Part of a small language model's weights.
Architecture: learned positions, biases, tied embeddings.
MLP neurons of a small language model. Each row is named by its layer, matrix (up: input weights) and neuron, and shows model dimensions 0-127. Each number is 128 + 24 x the weight over its row's rms, rounded and kept within 0 to 255. Numbers have three digits each.
A block is one neuron, or neurons of one layer that tend to fire together. After each block is what it responds to, as a language model described it from the Wikipedia text at the highest values.

L6.up210:154101117107138162115138103115145083135111137108142136151111111160128142131136173097111102155149122105093137135196114111126099125111119148130097127088166146106091168117090115109113130118121119120094122139146085162109145145122134114123150112132111113101103107107129161157117173093085152169114148128138140135123149142142128147130140130143116159121106108111098111129183145122155192117098
L6.up254:183122141133144091167124132121156095169110135113193138119122123124164095153136133113186161118141162133107105103133135144134124144082109117124096119128123123121123149159143103101101094121118136119137131135118123154109133093145149084118121160173123133124158126131161142133131132121122136132112134126156116131115129129143084164179153101140071124119132106128126140154142095125107110087114
L6.up587:176124099059117119133098109124097124117119140130148114134127123137102119132166108151094095097158171085110100141068133122137150110115143136147159152138103107124128120122115089145094161160162116140129132111138156114121135152116118121134128169129150124158140161156143117124140159132102132156143120090109183131140106203116117187157112091130139131131113130135118133132082111077146114129144
L6.up616:115148150142147111074131111179127161123090099130133107094153082125132129118125148132139123097112146139102129139139163088083076153123124124116155161111140087132146095151110124131157128084118127153138093072131129156086132119143160108164127110149180100118154152108139143148120112111128112183155094146146127130142113144158118126109111130156115095132112166142124068164123137109142118090143
L6.up795:153126102115145136194052107133111149066106125098103154142116104135137129132156115121129132092130149124100113185108140125173131125127149116157136123159136139148123091116135138139133139124115123126131140155140122133135132060118145091127116148123156131186144124152131126099122110139131120118090096131119158134121120161161184137149096115098123109097123124139137133130121107154124143122133
L6.up905:134111177133174153140163183151081153116116143146160126133111131124111126126057125122127108117103180137116100161112126102167120123131149154130135140120148158154128179093116104124089132127102089142149151119098120126122149149110120143140155144134176183137100129108092139147136147081134143162111159125120090130073140127140125142122133148133114174111117099151099124153136138159158109132125
L6.up920:109164131136143123135114130122132095160102161144136108106124151095116083102148105126105103130120193182138111089088114125073147122127118119148126149125111157140099126170097133132086142108145099181100129089130131106127107158126123102163099128126145096097123139137167137160088134102127184116159128134138161100129136127119151169176104162151162146110125131130158108141152086148123100111103
L6.up921:135146093160146126119114118105073134158132141082093180150100145137101110140119165157101135120147146131115136133141122130127129133096115187128116173137150138108111093105098153124121088130128115156134140140124089105133119085130148090133128138116078096104142093115126131189121124135156140136118102130075152123130145104147147122152130151145164138102140092108116120085149172116134121092122
Description: Article after copula

L5.up942:111154151176149148118123134106127114104133131115116146129122150181166145144107111157140106127122107120115146130131116161171106112109083122112127149129138191137113184099109136132132137109127110153106165179112127109111107185174166109142145104145123155152173119135094092110118134165111075100100163127129084130132142101079147169106136094157133160149139127147139188104129141127112137151103
Description: Clause-subject pronouns

L2.up19:161162087127161165153152108151134107143113170078101124115122110138093145124111126165134092128130156139130119184147132127132100112149124124092106172127150153111119156126142130134110089184124123134111166139070113078166118102137193130090120136121135127109145126100114149131109084119122141151117129114110114129145094162153140134112134111131123109135119112087164121115138181124132141127162
L2.up47:113080083170154171154128172123111119141105158130141137158114129181134059130099094127094138117107118131100131169126132101130120132099147123124109038134087103113102137124110125121109120133119137084136139169130085087148133128157146125170172121133120109112126122110116165122142171134115135118094116140111144067149112181107159137125138137158136112166092131088091107147146137087146140118152
L2.up62:078113107101149122143112151170135090166105107137109097126102116156131124136119142130125150110093157157096121092122114123084128134128114096138115119119070117106095090106087108109090155153137142127159092135157123112103110099162163194117095093126167147122151124111069140149155134142105154163108170091118130141137150142133143126121135080132146121144124130191143114118162131127102142150172
L2.up234:100138133114100139133167120142128124134158138103160132138157078146148120084086107106069094112116115111138116165152129139135105150119113109098124119152151165125130181105129141153133153115144124172090115114141131120126138050130177175102083070129133157159102125106114068123117110127133089140103144143097122125112164157134154101126123177144106107140130120161165159137116101168130128162109
L2.up471:123109138155143096129138125177144065112118141059133135101107123141180128168138160106094154092133112163149113155151159087118136101109142121140144100113141178096153122130151095180140091148147120117094122147129118088140104128142170112108128133137119132107149091119164102142169148121136096141120083105087141129124152168120144120104119137168121124116108180130164136124093143095118131143108
L2.up736:133107106117152121149124135153124152131133108087101154102130095154156121117166149148104152115076096127130129127130154096123114082119138102156091118135155132104173133136119165129146143163143128179172142153161162153150098155122142112107099129115124114157164128131143139192135154075143124146139121109120108147111137190123163132124099079137097099087135134115139119108137146126125127126094
L2.up858:100151125141181133115109138104171094122153139131153095154182126175173170124166108189184138131153102137109127103117090111139126152116103120153084126148109138133096160099160116148095138085139149110122123170102126155177147103161139111152097108102115137143123124088172112142112135098147099148121090147128120120123136143153113122109115116138135135119106140091135101117114177152117139096144
L2.up1015:098127096132141118093078141134162083143152164095120123143131141146133119075075128138121129073108115120099117107100155164160140133110148126143118147098156154140085118119135150174149146127127143149089159115139119110142079087118163124077111135139163107143107162111112144131102098166132124155121128154119084121154114172132167122082116122148136103129130149113156136091161156109111153096112
Description: Subject pronoun tokens

L2.up128:118111087121130094183144137067144104115115117095147132152134087096120114145095178100150112139123157122084091123131160138156152113145119138158133169103125134171127181123131168101167143113102113088094136134112115100124129083142101108137108118142186179157155105123114115130129136153115134094134103138121128145138122109127183152083123148126105122154101086158163126139093131134148164168108
L2.up270:113118092119133136099169047122147083146131135191150149081091124091114118112126095139103127136152124071141133128108093156115140132130095160129132154119141143135121162144099162177139131136129131145147109108111128104115124114116098153134111190119153167139088107115103119159165125148169126126139155125113123097109112108115142151141123086112152175126114105131151164110095132120147076118133
L2.up546:148147106154138145109106100147118090090129130132119126115134135158121129129134159170137132140115134110139124130098128100141154093127224124127130090105129180169096165102101103134173090147111147151145135098123119141174117115117126096115100135097128120132136090118118110106176114152135140132153132101128130156108156145120110090114159177103152114128130137122111145138076122138144159096135
L2.up570:140126098156114144106125147132145105119101137142136111140144124119121111112117130128077088129098070142117139149126136110142129168108106092143107141125114164091127137117153107107138154110144146081096167146135126108127093143105132100143135140134159159149137161101177163118170134159119129121076142141147148103119116131155157175117149119161129155147100143154089161126103143143139112151155
L2.up651:125158086164139126118118119079130101120109114128163155147128144112125165148127128120124097096146064146140137106132136142109137119139133128104112141090108134106106129157106109144113168131120114146114110110105137111122102123098107142155143138073149151136106124112118139162196147153106139116097141111103150144116126135135152129109203144116144124106114162142117121142059130123161138132132
L2.up834:132149108128135127122123113140073087100104148112125130064146111117100155164125144118109161115169089144116114147141139117129100112106125139135090113118112140101111188098136088111134154112122184133112125107135141098136110130101097145153082106063157133136136126149101139123154103168151126131135127153173140128112098111145119166141113151121068161167096097128107122106129177110164103180108
L2.up864:095068129134089128127116127125134126120135125106131128140096132131133107172125116093126138137181138167135148094152117120129147085143144138108128146146135146127108100087158141086126138130154144129103161112107160116114143144142102143120160117127169121158144147134126142142108091147089139116084110149162077130123127167139141132131135093124164136108116124145108104115098142119106115149130
L2.up1021:141115075087135131101165102137124133086091130127126180121123113165146139117078158139142169072160128126144164106138127132117096129131147122143117119120092126120095157102110093116093187158095098128132136148120143137105084107127109127095130155099131131165138150145104170154142133179124137143091119120161107099130133118140094127138165113129125119178119121150101116152150157111155147128152
Description: Indefinite article "a"

L6.up70:125172136137108081150124115145107111106129172078105136189110125097141143155148103118160109088131102103133123146121081117115126101064152156120101132164080168126113168125126121081168090114148147172138159118124107125120130135126124097112121120139100131153123135180110143082157108083131133110149113124143125137172131153106141148152160093128155119114078157118127124123117170117130127098144
L6.up140:093122119165136113099129145167143087148154055096144124127140093145114126122122141139143118127164135136123116155152166144122134144106117134141114146087142153086124152104125083134123100109105135104122142109148137082139109124129121137142122155085142110147131157146118133129132132114131128149136149147127087134142102173128140097106142139174143108139130105109158129060117168198100125124145
L6.up143:145183139153118159134082138117142158145149146124123131160136115140119122107124117132173149134138131136149133156070121151132137134103128113082142091109161138140120119096100138160120172143135162161132151158113118111128130140117181125135151159142125148126156124122111090124148115166153109119119082119111147133143084132143136095124105143145116136112104131118123111098177098134179209121174
L6.up266:146138116118133117095125131132098127161141093139180112140147132158125184089110189103115136163132140135104124171113151134094131117105128138106158120090130138095177124113125157110149104132127120110121150110131113088140124102087150138137141129148171151194156115162104143122141102070146139103150109118108109191099137125149101151108172147149173135094134172131134124118117126125118133121102
L6.up291:149163140131130097129129079117128118165153132115132129104159127109151157163162116159144122130143130125144139159139153088136140101146151134168109128124124147161154093106134123144162079100112115115108144071105147084169166128081146116125115148090109134104140174147121132149109108128080086109136140094141060128110154157080166135104118134124129136129106148102172147125102143126149131120135
L6.up389:157140093179152079102117115131151159136152126114103132120132129126074174121157153144126139128156176184106160071164161108092085092096104163121167155122094125140140107154129134179139131132120119147159111121141138113166125138151119090135139118133159165131149143116123086137165136136128150120118134124081140082117138176109140094127162101142152183149119135127146107125126136095095120129158
L6.up741:172155134183159124117107101135152118139103126109172170116118157120163150177156148205153134119128123157094099130091153146101086075107094093131144146104111143089155124134135151143105119150084161093135124102108144068135157129107132143115135130115114169148138138168090134118135139127097114132101130104109080110095106137107186121116137049141121148138105133116127150093097119126122114125133
L6.up949:135133111138153145103175146157113077181127144141108106143111107161177147113095114087125133122091125134137175152104087139097140141163101165116129125135129153146119099098096163146065121041163141156135128145084134099134120141130088116127168075158121140112116109108105145115127188140101139129114159073109146130120138100139115171116104138165123178155115128132109139104156143119134127148112
Description: Third-person subject pronouns

L5.up792:109130144093133128173153125139108110126110115153154111151138116157106121075077105105164112134140130154123118154113121150106082101170163143125116173133108117125102096127164129107136127146148103148150099119104101147100127127135085156152139120157150171134104141130145157171111109084124093170123126151138124103090146136129132123135112158125112170135081138088126084120136081109169109106160
Description: Last-column table separator